Weights of a small transformer language model: width 512, MLP 2048 GELU.
MLP neurons of a small language model. Each row is named by its layer, matrix (down: output weights) and neuron, and shows model dimensions 186-281. Each number is 128 + 24 x the weight over its row's rms, rounded and kept within 0 to 255. Numbers have three digits each.
A block is one neuron, or neurons of one layer that tend to fire together. Before each block is what it responds to, as a language model described it from the Wikipedia text at the highest values.

Description: Have-verbs and number digits. Forms of "have" (has, had, have, having) right after a subject or modal, e.g. "may have", "Swissquote had", plus "able/unable to"; also single digits inside coordinates and times.
L4.down1093:105109164141141099137116141125143133151103129134170144171141143120154159123154151098111162089165119103126120133103129127113173090157122133172120131146138123138103129149124134145150120114143147094124133124144133130150131134109182126123111075160136168129142062145149122124148163115104127172

Description: Start of proper names. First token or word piece of a capitalized proper name or title starting mid-sentence, e.g. Hol(mes), Game 7, World War, Book(er).
L5.down37:101098182146151117148147147136158093139157138139192107153142149117105092130127175165130129114147146145185120155107143128140133128117118144108129115140129114090122121164163155099130148117161119154133119127166116121179114156154115097177126123127162151140088142110142115130137120142196097126
L5.down81:105161115150125134085150132168181157110130141127121120131119156117100143095096159125125110106146113174111090138100133109170105120127111159082116113166108139109119150154154088141162136125145145131151127155142156123096161136124094136118140149143123155132116090100124105108113108160129138139
L5.down181:128149144160133107103135104148168115124111087091128114106127138103164135072167126170136080102100159138152124099154130102157129168090096144092090111119129146148149128093151128113121145126082089117098079100149095132114081119117103151122126116134130146119118106131105099141163117142141126159
L5.down370:121184105145103101132085117131199153124096146121121125134099135122143091122099171156109128138132139158096113172136116098153123128128113139092113113161093137118106125141127085168115103139191132146091113112115176129148126144097103121159143104162124120109082158102114129112125157150146148116

Description: Year decade digit. The third digit (the decade) of four-digit years after "19" or "20", especially birth years like 19[4]3, 19[8]6, 20[1]7.
L5.down134:131161164165117117130121103166133137111132129099100120082104126150124138145121086116139113101117140139135177130159161134139124124166136115142086109134092105098157116110154130129108095107139144160144129136110096110120112117126149141154123142106137132117137130131161143090132146078138124131
L5.down738:128113147148115104164138131109130093136072172161131153168132123092124122153107154160127136096150121129128137136194100160114135159127144118128141062139107100113103118106114133123128121147160107133153129137157162116150108154126161112146131130141145114134135141114134084142143107102133130139
L5.down1176:106131151142136143153145087146138160114129205117133125139149134094101138171132095145105132130129097150138134114145146141151185122134124141081094115125097124052118116172144147129149133094116147134214165137153121104142119094097139131143126127167149129122127138143182126146108113086135096131
L5.down1364:144104117116119113125135129159115143148120128133151132105116127132096094127129164129142101172115110128142170098128104137128123146130114070133129118097141161127151139130076130113101122125154129140108118130148086143168092123138145120142145156124124115115073130140141134132129124105196101082

Description: Digits inside multi-digit numbers. Later digit pieces of multi-digit numbers (not the first digit), often the last or middle digit, in stats, tables, areas and counts, e.g. 17'7' yards, 6,97'1' km².
L5.down54:151119145138078121124111146101095154147090172150146129111125126108137128175166164131091068096151112147104160094101116131153144143112159104134110138136132122125138145137146113103170128144131165138090137139112086128121137140169114123150103126105183149135089112147120130120079120133126123109
L5.down491:188124155164129140101099164087184122091114122152098131098112144111128112169121146128114134107165134144141090142160116135119103103097172121119165110143121149161183122149123138099138114146146138104106136097150138153159142121119137114114135136073165109113135082110130115144082122099130136128
L5.down1245:069112175178136107085154137119170149129110156129085173175134135134129112097112143139144152164122128141111111121111129146123132113100141118145137148142173124151090167098142117113137140137136096105117120148107123136142157114094163169137146162134113053117140126124168148130101087099116106133
L5.down1844:135079154139113124090108189150147076117076123119123131154154180099174120136149108151118138107134121130077153118139138099131110141142107154121163159136154110091133098112168120156159150086140099141120133134170122165112157133114121161140171161160171181115146101083154146135141143139085122140

Description: Coordinate digits and "on". Digits in the minutes/seconds slots of latitude–longitude coordinates, such as 46°15′'4'6″, and the preposition "on" before dates or places, such as "On 1 September" or "found on the flag".
L4.down26:149130155122129142180123115155120109127122119149178094114172150134095120145126163081138111119095090086125168140169137122153109133158129125109094147095134135115120129121140126130164133120138132148156159150132127135101122139089145068135102178131191130128108143134117125092114134160078135171

Description: Proper-name first pieces. First word or piece of a proper name, mostly given names or place names, often after in, at, commas, table pipes: Good(man), Fort Sill, Mar(vin).
L10.down115:078140120095130121125141114103128087147191136091112125087178134146135139161162149137138170124131145127129129109165154153156133112120135152131123093113107116069145120157098132111158154142179112109140143120119152127137131144131089150142126090118120140120112126136127138140085112157133131105
L10.down174:103130089112130154089128151113132126117119105134146109119145120135097135126117109150118137174098149139104077107092121115102126106121129125094147122102100119103137122105121132160106154133143141151113152161123124117109130134097182107141139098148150140101194142134116151070135114095127116138
L10.down448:148137152112170164124114138113107161172148101100132143131121095134139105125113120144117120162148127141107101097141118151092100113161127128108146195086106176124143136137110150125130107157125132145173154088111110111168114170134122131155136158139114148120102124105209126137110132171148118107
L10.down627:107097148121165121153148116127126133117134141115111140085143104129141129158132138141107124118152168100155132092136151122082109108196094149150091117126110152119109114178120138148122165097151119146139140106101116099133112128130107159128144119151148113152103163097114105092110069156164144095
L10.down679:157126094169135117113156128111152155147154125104084108100089110147087132084123126096158103129152151133081146088122143142114092128111134112127181186121146133116135167143102159123136081110111132118090100148136106127119141170144169117089133140111130149144103147106130108149121163148086142134
L10.down743:141149164103125122137142102084153151167110105123128147110105166133174106136147112109127113107146106150069118104116141129123129131162136145129169093135109120102142127123156108118140128173107119144113098126110147049120132116109140144121154150121122117148123153133160120117132121154173155123
L10.down824:111157148142109154160114130141135117107153133123100097118117092112145150136118121068140158115149072133110138167114127093148137140154114094130151124148145157127121111141140124111107075129134120142113104100129129150133147123112142139126143176163125136121095138157131092130152150104123077096
L10.down972:119125160160108091115137117124146090134189114152141119186117143082112079125118150131136171137116132134121117132137120097113133153115128122169139113101139116148132169126142174132133139177142138122127096146118129123142138146145075077097123118179091123143095144111137143114155098114190112145
L10.down1177:151117144152163119143086106101136146135140096154129116161134136106122145131135091152137153149073128123128114122126083110130167116161111113094116111138120146173088134163149143116101098081119134095158171159154120173128152103104113086130142130133130142101144154121138113092112120175174105135
L10.down1258:126141102101142127127106105142128142113148106132121089127150131127136133103144110099089132121151142131126136104146099122088144107208112119090118171159123118105113147144060118110166131152141118145101104125153158134145160139115091120174120111119161139147148099139175114113154095148143140089
L10.down1529:131149155132113090089132101128152160146146128101130152104174123093160138145121130109153168095087114119138156130173117189120122106114114142136118152097121108087109120101156133110129138079133125129133141115076137112124079166172153159115144170074130139129090127156163122104117133121163177150
L10.down1751:129176124140126150139125103123156116114142134125122079164158145113116133168110117122094161145126164108121165133125144137095123127150109134087172095110147155116088167113134162138112110096177127158150152167106151148140123105119120148095133110141149122124138110113095130114114122138116143098
L10.down1755:119121117149128162176129123119116087106100113137154100114115111150144135164128149111139148091146143120137172114097094145139136131126141113078171095113113186131082131114128183131115135096152115152081199153078145126137141112139147139146119138168136132127146089170094096109110148130156131095
L10.down1860:120157133098116140105092110144148140123144114115111111097127135144166094101132096102117143162150117122100136117101155139094094126144160121120155155093159136110089163171136133128157116123111125125125113087139117118107168120103158119118146160125137098118129140136084122118080109100147165093
L10.down1862:122140169160157144134135145086115126102119157131108126089077125148099082095175111130109143137123094148119116177128143121099169137104085124146115124099161153135144146161127103123126156123139109132111106137156104135106121124146151112120124126132174115095160085150123169139149134122171129143
L10.down2034:083094165106138146135129120108114168089115156076070067095104107123126166112120121098097119105132124100100122125135117072104128136116113127078127135080109086138125139119123132102108058145094144094170114137122149109094131122126125097132152170180099084115168146148104128140147159132121117108

Description: Quantity words and number endings. Tokens completing numbers and amounts, such as the trailing 0 in 4,000, thousand or million after a digit, and quantifiers like many, several, number of; also some word-final pieces (Finn-ish, wealth-y).
L4.down114:149132142138115100127117176153148135115164124090123068134102140179107119117138145162106090128104150123149079102144119141123113121134128135115107143146143141110115092136174083112130142138140113147126152186153099093160133136147142133112138080136122152145134121125107137137108136119129105121

Description: Date preposition "on". The word "on" (or "On") just before a specific date, as in released on May 5, plus early digits or month names inside dates.
L10.down503:087122105141185127140148103160138104127115164163102143091134126099129145097129124133133147128138118161187082100134144174146097071136149082093179108109103157057111148126107103148147170150118148128111149133147184117132171167093116076144113122137102169149110146101120071125123136163132109147
L10.down845:168129141123141104164150169190165099121143170103081113110133117115108098079179112112118114196093168130117077129159150131109194123153147129134123118129066093087090080119187127104141115146139189104148158155127097171128108131111116107114138155158148117130150110135125151127116124099143120130
L10.down1129:127108133126164158087118152148091156096151129118122112082076142079164117150114092081155133094147174144161088111160146161181113136140107099117124149150130136083109151105110134132130131116133111163108148124154148165140109123123143131151160115118111111166052149118129127121147118140098128135
L10.down1180:116167142152108145125161131147141142143134107161114137093119142130131129124159126101142137137113155144142161157093088103159147141129090125159124128098118124111081118171089117096074122089136156169104110114172154150126116122102127110128154096139090100152143141179137132124164107090123144113
L10.down1261:132199099133112158193101140143132100110154087163115130119139081118135122140062098082099141131119122108086175150130097133114110123096130094098132100174119174112113108122125134128137131123065164177106098126135134099122138103110166124108154119156168110104114139121140086137103158141128120119
L10.down1316:132085133128124130128153139085128112147117168077111122109124111146128103126090120113127154126138133150122151125144122138124121129142121139067117141114128137115137147079100115171106114133143115130119125114171141115164135114155115107154147158129123118137089132193157151153159113111147115087
L10.down1436:127140126179131139145101153138143098126130122114102069137109143126114157153119125134098085151157133110155159122181149156139132125103074127165190140147133161135156146080091147149123126136128123126147108138108145173100129154123137138142134124146078131155114171119125134095167100079121106129
L10.down1488:160120125137175144125127121128114123130128131090086100127125145123123165121125143127092114158137108152106128123135103121145115141137139111105122136100131119112107103143126124120110129165155133112146128128118122154090144147138122074075136115170120170134114139137094151130181114116127103166
L10.down1524:122134122126115143148168123124095128118130104124156136145163106132115128123098154140110149107116140136127105126142133099126074098167125129124152123102104135135153119111104127105141114138164139109165100139093089126110162160104112130109131153105125134134127164093090151158119104123128154102
L10.down1555:112129150129122179168128136076130116140132137118123166115114123107112131122123095150081069130135147144141083127129173161107169111126136151141132123112105132146125117128103113113112123151138152122121134077120139152148129080125121115155132083166134165135142137137101095121137114136133141167
L10.down1691:138109130154086145156137136109183141109084108126127120154130163173112175128118127123145115073159149116106158132136109074102124162079142136184133158134154127127126133123154086138147108153138128109110128095130094142106146139111133155132079117081140143113133135126149119148109133098132142094
L10.down1701:159153142106132142124131147125122105119131078129146124103147120146140081105131124090144123155113106118149102141156126096127129132158134073106162155137111145128110161156150129171136121180098179124134126161133157132107130070082080156129109092116144144121130106127162107157147100197107150131
L10.down1729:157135122188110123131106153116107104160133126129154107131092180126135107118101166155115128128176150178139105104169106143143106134128140104086143103120134120105133112135117156159137151143121137118124111189120147105157167153135160150107145107133129112144159118126114072135128128130127087119
L10.down1739:201138141139114131129128144110136129104105105141131134111133154129133145107134099125153110116162138127146126102137113117120117119104142129128145151100181151099104141128126127128130122135073162160153114157171124131129167113116129151115153134175118111134138135147103094130113115147151124138
L10.down1763:125098151116140146135143168115139093142122127097124125086122119139119146130130112157165100150132128168106127113138114153117108110124116078169135134145138176132112131145127148145167080111091140082109114157129132097155102103166070122129121149108216137113119103125115130133134138133124116109
L10.down1904:150078100122117099104083079089132163163158138101126134110165113121121138090104079113159151144127116149137168120120110101138078132154140121103126154110146089120151139148126105106141140110096148144127152140121121119131122126130157075115082100104124138109129140095130096134125166151132138131

Description: Main verb of clause. Fires on the finite verb or auxiliary right after a subject or relative pronoun, often its final piece, e.g. which had, weighs, predispose.
L5.down32:100099131147093101089128117116127180149102135133117110104101102121102132142104126109164137091132097133133132112098076123153139099101134183096105118093115154111155103147100154100152140108111137148159104105154129136131131153195102130137141124146167116114149128142125178152099149097174125124
L5.down837:136159116146108095133108140115143119098120085114139149093129143119120157110141138113121080103098133127086119139129085146111163117181093080105142086127130102157122144128144138137143142133127137084132168117109113108117175158161135112163128137142155134109188113126116165119172110123123117104
L5.down1452:125118137132080119150123074087127089126139150117131088112107084125109145097121118117181092094134164140106142112086150146120146143141097119139119138113164174133123173116124138127126135136108123151121202147175150087194115130124121148127080131144143170147174122147136099140140138108153134148
L5.down1570:106148102113152125082156135121078118140087151152155097163123145101112159158158104137074117132146128124171116117112149134140150125153150117130079164127086106114134090134156134142167128133104103112140132142127134144155136096119120158139156154127107107166143164110147106138119081161109143153

Description: Example and name introducers. Tokens that introduce a following name, example or value, such as known as, such as, namely, notably, e.g., including, and colons after fields or times.
L4.down305:105133118129095148102126132155125109117113134157196066110181114159128092142142156159122152146162118179108156125135106129126152123090169119106130113144174129136086108145140137119115115123132133112119147143166127094124130150125118121110150133147092136155082126122129138086147115102132135113

Description: Verb or of before its object. Main verbs and auxiliaries straight after a subject (had, has, took, made), and of after total, area or term before a number.
L10.down93:144179136160172126112135144098148146066080097117130127133115124135131103148124104139124134132159142071133111125152117083169138156170120135137140126092116091118166119129116082122101078141145093140086146146117147060106116105142135092147113115140115096103118114115091128169140122140110141103
L10.down170:113160126150110142129167132122130088090150147113131215116121118169143125113155109136151129100129100088121127134131139136135156133132107107115123107151102063187171096132122128138099130106168093084065172167133083159135084122120127163131086114132106117132104155105110122121119121082113103134
L10.down207:089089143139129151156120114151135094153113115112151081101171121119122149163071150141132126138144078127116126156143130130162120120163120131091104134094128139091126154134126069081145151158150091086164110138108125124122119118166124106119147124130119119091107161119101108107110163121112138138
L10.down516:117129115163141177164125114092185126088131145109109112089138151152130140125110180121151143136151147158168118107133147103172122145116095083060153155158113105110140128153103124106184104131151155139164148117121117126114152100118139126139127095122138144128142178135129155174138147103112087117
L10.down530:124132152115126136144126105096124073086139140129126151098122157113111108108109122157153127200129146117135133122139163195130144114170125122116050138138156148119148167162137177143098145134138145145132147113099137117141154152146151124113121160116129135110130146140106104161150162094108128131
L10.down718:131093191162109115099105138117131146131106144105120107144106094131096122143126084137125108101143151145134101126103149186101141130150152146148138125115112139078130100148131113085113163123170132101123103126116156129152156144127117128127135080100144140144063120106104177123166184105118133151
L10.down993:116104162110153119172146160137118113123093118082119103107143137106147163122143155132107085144152191125144139158147076108161154125144107142155096110116144106164157139134144117146170122102109148146090151106095127132144142112132117138122114147140118129164137122109139111150151184136142087132
L10.down1038:136109101088130143117150167137173121117138119119133178133083137120142071156095095126145137124125126107106169122120140118151156134128117164130144126135149133092152159137109100132119125128128103088137099130120153155128121170142147112137136136093131138139124129118117123143106135098157107157
L10.down1159:136078150133102096118126085097173112139084104136105107127126130091109116088106136121095113145127129135097110102122153101141168095187151117120156117133074151158123097118098126120157169113122119118128114173105130169139140140097076132179092152146168122157142105124097132129127105128122130156
L10.down1245:106105181112133142132103117118101148165113143108124139092148133120089150130116116162110122114141113131118138131137091171123140133136117136112115070046148120125138133161104104139115127115128115088096121132160147124149126109118120107140131104125151086128110125137150105144154129088133151097
L10.down1292:105166115144131112112131112104091173159113163116127166117118106132129129144126183127134163133140113113133157129132082138127155171162147138136110095108178144144101124106113169119168077101111136145145138125077124112121141136147109133160133167138119142128129090120093103096154115121135138111
L10.down1577:158152133118124115139111128129150129116089108102107090136124132095127146085153139169139076123142129126098150170104143125132151116146147097110106094131143119112131137154166142131148156125145155140096194100108135091102119145127129117122096078103156113147177091098135144114146123109146123133
L10.down1633:123126154114149138095121096094147127140097144115115094095127130139141121109141133091125144137120116166086131140125174169125061180127166130103133117152103131148139112137128105134166116091079163156090164123118109115125132147151149122150151126140158115133141125114120148176118176121140093102
L10.down1748:132097124107145123124091114129168155151142079122110112142137136103134139113159118095146075126140125072131120158089145122150117142116113122113125121110099177090111157143170126141167103139112139111109102104109132167091107138136141139116117168154146159104115136132087100142116156126140200111
L10.down1790:162133114172174062141098135114148158114141140136133098113105115159107168141103144117122099155140110126117134149133142153127167125147118111120140110138100149121140182120134142168125091147107180147159129119092092140116111078122163171187159106112123116162117096155110163164139128136110105149
L10.down1821:149110160133145107110120145150169095162141119094105124148119155133156121133107161118116085151110106108105116114147144122111122109130098098172144132100116123090161136113142127137137096128128144132148120141122144135110153144160129166137135134116096128142104075115144166089218195105133080107

Description: Abbreviation or alias opener. Fires on the opening parenthesis right after a full organization name, where an acronym comes next, as in Federal Emergency Management Agency (FEMA); also on quotes, "as" and "called" before alternate names or glosses.
L10.down34:118124133096161073097144160164155146141124143120157135142111117144145151133114133156122132165105162119157146094114119148091105163079117154084151144111117103158146119107172132160119132101171100148086127084141126089156131133130138157152142136148126142170126105109103110168174119134114151155
L10.down47:119124121131126148127139121112146167100133089137093114092132140118143074162103107130144120131145107120100096148155122162124151127152117146134123101094085107148053118129118136076144110136143109133111129111120122099107145137145112147145127167137125135115138110114109106134128158140165165107
L10.down79:083184115117145116092126128072155152128128082140116125134134083147114099145129133107123161163135158153145068094123110101165127172132139144104118126101135122158117097124118104076105085106157171129179146144110115110137129137092070142106134142112117124142165162100117110162115109138138110079
L10.down208:115123099150157103117133110205170164124126146122100122124132147174162150141139171099118139132151110124138133145155096134123127142096117134131135156154084120103154185125110153144099145164060088106115139102170128098138108118166155155150127133141073131155167138116145141142143072135124119103
L10.down486:105158150119158127123138142148093144112128090098144129152157134087146122120136128130117132124142106122124114141091182146165125098152119159104127109092122103112168126095124072148145115122129138105127145124137120099129164104122109130108136103138086142087152129129132165129149099131106085106
L10.down626:101160148136125079171135085085135134124096122104147065144132076127144143120139130129094116155119152172114167127128130131172117157156137111092148145147085157092134191128113129129154065108135116156145117151129108162119125119141131108097135183134163139123148132108136140143137123155080120129
L10.down751:121091133112127105119124173125141117131101143107167105105097104107121164171104152133120145133138144112129141090127126130161107132115166124146084128133107097102175163114131103136094126140166126177129103093099116150100088106103152125172133128157136167097101121128156144119131201143117110168
L10.down946:130115136128142114147148134126126143110123092144122086148116121102152114138135137161124100082110147129130096104145146142138129121150130112110122134124117134176152136178124127107080115129128122108095181111137162120122127111141117131139130117116131137155090161185114163124128138113134089121
L10.down1238:154145131122155112117140104156148102124140156087147093119106162120120137109150105110125117119107138090084127091151131150125138136087161146131126148122143134107132130157165123095119099118158106154156124122142112161127151109144100149165140133155128088150116094104103130153118104171131151127
L10.down1375:121110145169102138139107154105103115067083130138100127122135134139158128113145109146155095139089134143148091123139136131191132136144104103133106133157090113145149109152128109137137119161129144071113104135135108149099118124146140102167146118133159130094137117129160146137090141101127102104
L10.down1477:100126097114121101135131156094158145127138096082151143146116177162141123144146158113152125102090146140136148111119141117119083141084134144170112134114140129100139157078102091072130168153150175105141142119121125104133138158140163157112139128111128165126114159137102115152106129106166142112
L10.down1517:101107137138118111099135112164124111104111133115154095134133114117136137121132182133136140174178095124163131102146077126137136146122159112120131085155114119154130122130087118134117099133135132158117137122161118103132098090103188114156126109110110108123137129108120149098135128157098158159
L10.down1551:128129111129162135173116106118084169136115083118125119113133121177094125185117107116144130157128126150114134113095115189097126077099093146149079132115128147128146128170148082157141141111155106144104162147079121102112138147133187126184134149125193186104156113122149113121127108128134133112
L10.down1611:101138135136151123123123135090156101040142109154135129141172128172160179149118169151077150138081099097112140141159110093123130152102055160144106100142074136094133131148159112099131122127170097098108165149104180071108141130139130112138111116135122124135121122132132139098144114118089141130
L10.down1652:148140144150145089125127152104122118180113117135172114182097079144118176136111149130127136114145136090105141083142114079117117126127103128147118134122098162152137137107141176157167150167130091121170160118121130117086114131128107167096123129116138155170141107134107125131133122165127134152
L10.down1866:118084097119105079133161141102118122122148103150120144141079076139111112127149152133142158137098130114141108135123136099100165105107124149138121104136101123139136110113090128136104121085145100109134167174078101135106155112137127121117102153134148153139131115131140130137116088177126114130

Description: Personal first-name completion. Final word-piece or whole token of a person's given name, right before the surname, in lists, tables and bios, such as Man-uel, Rich-ard, Chris.
L4.down1338:145103123127152128149111134164159127091139141115152107130116127109114107163109152154123094139116169121107089095140122154162118174144137102167091156119187103100113138112098115119122075136159110153108093103133066127110084177148130128131134101129131128156145116125129134130101148083115136115

Description: Date after "on". The space or month name right after "on" or "On" that opens a date, e.g. "died on 12 April", "on November 5"; also some empty table cells and years.
L5.down290:118131145139109122111075142134141135175107158151136119148161096130129126108135103132105129165088129123114131120117105132127148071125096094091150154134148148132105143081113117160116148134140110091142091114124128145100193147159117179124127131118144154131114150094134126150123135134146142137
L5.down377:129123152142124128119140142154097094135120112173152079136148112103126126190137145161116137139161139071126137108110136151148135134132143099110115132138145093134132117147136139145111139115148134137133129160175114099125102112137144128095114081103161111135125126143150103141122100120091104120
L5.down778:148155165130139128121130157100145113190088168079113132146113154125133156136120123078141084129118129144114105106126125171129108107115133116091114158129076134134141127125110105159117129166122123102115080137096123147142137167105137143128161180127151123108163127104160150103127148162118124137
L5.down1529:169117150194101124109137172098150113167088102107120108127177120147139160090131124141169138135165115103135162112094124132132146105146098116075120142160129136086154121150159164132123161104137135108096121135099119131109157171114143135109193149141127104095129087108157147141150104105144122113

Description: Role before a name. Titles, roles and appositive commas just before a person's name is given, as in "medical pioneer Dr", "casting director Mark", "rival's, whose…", "Count", "President".
L5.down337:131102141119103115129107155100167087119130136156082116141087122097143060139128130107128178100109107107141090145132114140121131139135127142121120121134133144075132117093175126123133118135088152107151120141124147101129101096157102079147126104153142055078121139141109137161148117138098168115
L5.down527:173152135130121086175117118135120148132145180121124105157157163134127091141155109131117138136080130166132088142136153144108136136180136152097160125123141119096068111101109124102104133114125124137107074090095133160098109134083081138160081120135153172154121160122119148121145149127157142133
L5.down1783:108146056103116126121136158150102133131136151114088139144095173120098091105108121147132164113102125153134138116142116104083165174159125112111105127149143068085145124119187133118114155155118151103137166108199151104136117131134114091173145130149154133096114094108161141107157097119198140149
L5.down1985:121153142120146115132095139086180156106154147140119136170080158102138111097133122126153194143122111154143167144098108116126147155138091105088141113133108153109128132129160125139121164157096120068133120134138128104143115155129104096170163151159163159163142116111128149117106125148124142120

Description: Quantities and passive predicates. Final digits or million/thousand completing large counts and sums (75,000; 170,000; 50 million), plus was/be after a person's name before a passive verb.
L10.down193:120162173138121141153131148116129108129123127116096130110151168158156092162127131092131095109118116125136151106112116110140122071111135108123102108105125102139157152148136145117160107136133179098096139119109095110111161143139139158158115125138151102069166101106118116094168111096078145085
L10.down326:133158122123090168146137157093139156150141134133121175159147168141130111140130126118071151108104126146116111108120149141144142103174101113125133128120180134144122147128161141117122154131080163157124104159142134168120110164130128114137135150110128125100194132127118121124130117099080122128
L10.down372:146130108158168154146110156113162121112144132135131140137137154118158144131119159093138089156087114088159117155139128138143163120144139069104138104089135117098174121123137106136086117145168088112128129128083115151161126111149112103134114108103132155117134150148144174161119110138166137100
L10.down452:148109133080121171136119175113148102130096163068175111151104141151136119145124146145158082120164171124119105174136136130101086172145128165137145070113154146155164123090169131135155113124149122153114119105120170147108154162134116151146140127131083156150120149143098133122171157119105171129
L10.down456:124156114134126188147096111163138162149133107092093124158141176166127096137134128110079149139096125109144155102115133116118157127133125162092120132156067121155117163175089153104149118141093144110176119105119104161141127099124108143121151121132123134140121102059132150126185113171113117130
L10.down646:151124154105081153123100118094143185107135156168106127111116125127161097131087118088135177149162101133113147137127140154108107139124112114109113113167138093098134138081105102162147080134106099117174107146176153144085147163148172109152093175146132115126108118131138127119075176102134126158
L10.down660:128137086121103141135141109115114153156131162135097147112101105128134130109147139176120104144161129118092137151109130139090138148100145124102164144099108151126121172157104120171153118116129131109092082137136143102149132173145171182095123139120139099132141138167135109121118096105147167105
L10.down749:153139121165130110159105128127128079124110099144096116123117124111151151107151112118111125139117117118120083167126172099083138170151165120121131089131107160115140140147128141129102139119161140109118125160140117094141134122104151146169120119140158137104074121145119155124160134122143129118
L10.down866:103160077123114097114112133120132072116157091159106104164134122103132153151125123099140151145121181078141166099143070136133110114131160100100133089138136130055135102109141110149132113121136118168093129182127109120106147154173081131112132119154130118124083149113142113119103096136094088152
L10.down1121:111126134146137155102116208102140138148099120111166140109114128138097149133106134148095158115134134146123125145178162150129198134138169161124097126144099119086110107150168114139174167104121111153108125130144116139100113140120118170105118117081117153106156152090147126109116119144130133152
L10.down1547:108121136086087137164105104099162126145148138092114174154149106127168120165136088147148127156140134171126143165145118132094134112146138130132161137163145135099137156137160141137142125113152118141106129144141138125095140129148124148119136136179107118156168158120131175105117142121161140108
L10.down1566:128119110125115155166121104097131124123098122126112114141163130126088137087125133124128146124079129131151155149123094122105059135142130120134129146177160146127115109149130121136106130119155124113143129155116153127138152140115085117105110120118158116121134141082134119137080137145125153140
L10.down1634:114092147084143140140104101123102162150106131143107097106144112165116146163125087167151120138103184169191155152153122091155145121116131133141119152115132118103170157155107108117125114105154140133094128168132104108091142135060119149099113117122152134115089099135109149112112113129102137116
L10.down1644:108148174140138127127101126155116164100144132116129124143158165122156087132086126098142122165103113128142115169135161152126108101127176114136130062123118084107097147133157142123117167142153146083147165138127115138117177141151148127091112165155148149135101130129124127156137110122137137122
L10.down1979:141123160116149166077181127137099131122095135132172095154112098103155122146117103123057131106092132136094141110184096114124117101093166161128117116098146135130162116182126139125133133112143124133124126102150124102114108178073138102153100162170104109112101134116111128144108139104112121123
L10.down2042:127109125140145110125088133133105139162133146114146110161205161106083109127142129123122105107081175108127144124120136169088133146133126129142130123131150141119145160093110148129163126128152136127166090087141146116121129082122140148141126201088122103109151099133134164107129111124131136111

Description: Mid-name and mid-number fragments. Word-piece fragments inside names and numbers in lists and tables, such as the middle digits of years (19'8'7), decimal points in scores (94.75), and mid-surname pieces (Ker'ou'ac, Met'id'ji).
L10.down87:151116134147130120126111155120110098125125098110134155111094121149149140121159101150129093137108150161135143128165183122138157147121160161112107110109143100081143171078106131119116116139125101115114126099133102140153167140121156112131147141118203130117143154113141125148147106095080099111
L10.down470:162121069113160125111114145097143110108111097124140098093117124121105121106084123108102127139128140144107108087147102152179173160100153092124163120139156135103114118158136158196145137145136156115134113093104144110110154130109161099150115108146150097111082144142117109130109126093132146170
L10.down564:174149126139138169148156177120096104143151118161074113167107129091135121138131093155151110118135164086167102125123127102148177144133160094090116094099156144117118113190157065114091131147136129127135168087103185156131185112122148138160126108137130116110139143147106120162096152141132163122
L10.down585:170099152151087131101121098133195132101124081094120148127103179122121116110116135097121112119156166085156179104097107121152165138169142113136139152175087145105130125105170112116165071126091102145126133155143126160124146089119171156107191123129112115158166147117119087113118113094114134136
L10.down650:127123134100125127074139144075118134100122130171121125140110128142114135137146098159157137170145067145094116129099140129156127140128128158108112174123123113099137107145136139113164095078116125132139158142153150173127126126112143149130128138166116105141089140134126086149133155114172149107
L10.down750:166093168088162146174119140128131100100135111159110107145158143090124145136197119125112117167127126109107123130151050095088124146164141148096110123129116070113130167184112129122145096130122143117090125073146152156102124150150149136166117133107147154129131126118151129124152162091096120151
L10.down1081:146160127113142108136100128116154137170140117128113108136100148114075132139102129121118134151123119127101137100061099125127155175127129163144068126154155146097085092164122129110136114108159142140121106103139111163140093153108138122137083133129114149167164124168141113111089132156129074123
L10.down1095:144144124115100114096126088121165158127103097133148108090126114110116103136129185110115118146134121145141094155154084139163087087136108126152115092128120111151168120119125132135138152115144116143126108132132153110140153163112120113121113148119154107116108140150112118120152163141120153173
L10.down1119:135087119092145116131125149077151084110144133094103122130128096092107151119146120123137126139121163123121166081125083127155155119104139088138094149136148075083159151148162137093144114134158157130071136082106136117126153142140145134107146134115156114161100132116137118166115134100129129150
L10.down1226:134141131093152081073121166104147099164141118138129139105151107172145108134131167105106101123095170118100168118118123156090161144153117114115102126154141123142124112106178153130125141122167133129122136142151124147153134159106138117174134139071128098112136092192152124122118152089137172151
L10.down1340:099125127108129122139127134109148119065100129133090080127114164124123129141129165112090111126147118125092169101122137146113123132092136134099100116134137146134133132148079160127135137172140147113103164077125126103117138138114141137120134101114138104131169057130157141187141116123107124077
L10.down1417:119121112137148126149134149125160140139137148166116190105145128085123149158149149122136105167145118101166154127150109130106116156118131119126132129159141122169103114124134129106132117110164149091134126122103180179109175127190130178134106111075126165142129100152173129144097126111123144153
L10.down1556:157122124122137159156132099169110161174163139138156126095168136108162170098095111160121092088117118140141180128137097116150098095140171164156125086118082096134163137134126140067122105132142135157114132082103117124103134135105121130116102154089084119132176114147158140125157135092115132139
L10.down1917:136077150102109104119131170151162082108137145170146120117122111106141151140155131136135149150143112157121151084183134119162130112115128106141110128126111112115136095110120136128128130145108144122123092140132140149148143154109096146121082120113170149126134110074124103086123173134105116100
L10.down1974:154135154146094116139110122148116133152132154127105176130140097134134137106169102154117126120122156131089128110093143113123144114084151111177160151099090112061133148142155093135148104129127095103098148139069150110142133134148112110086116147116132108163111146153130143112127100089136108141
L10.down1984:148067136124090114134133112102157100117115122099092131121111140106129128136140128104115092143114128098143142075115108124149118148127146097089126136119124096086138149129138147118173106093119119104113125127124116109123186124144139137082121134139168145165111129121147121150088172113120127118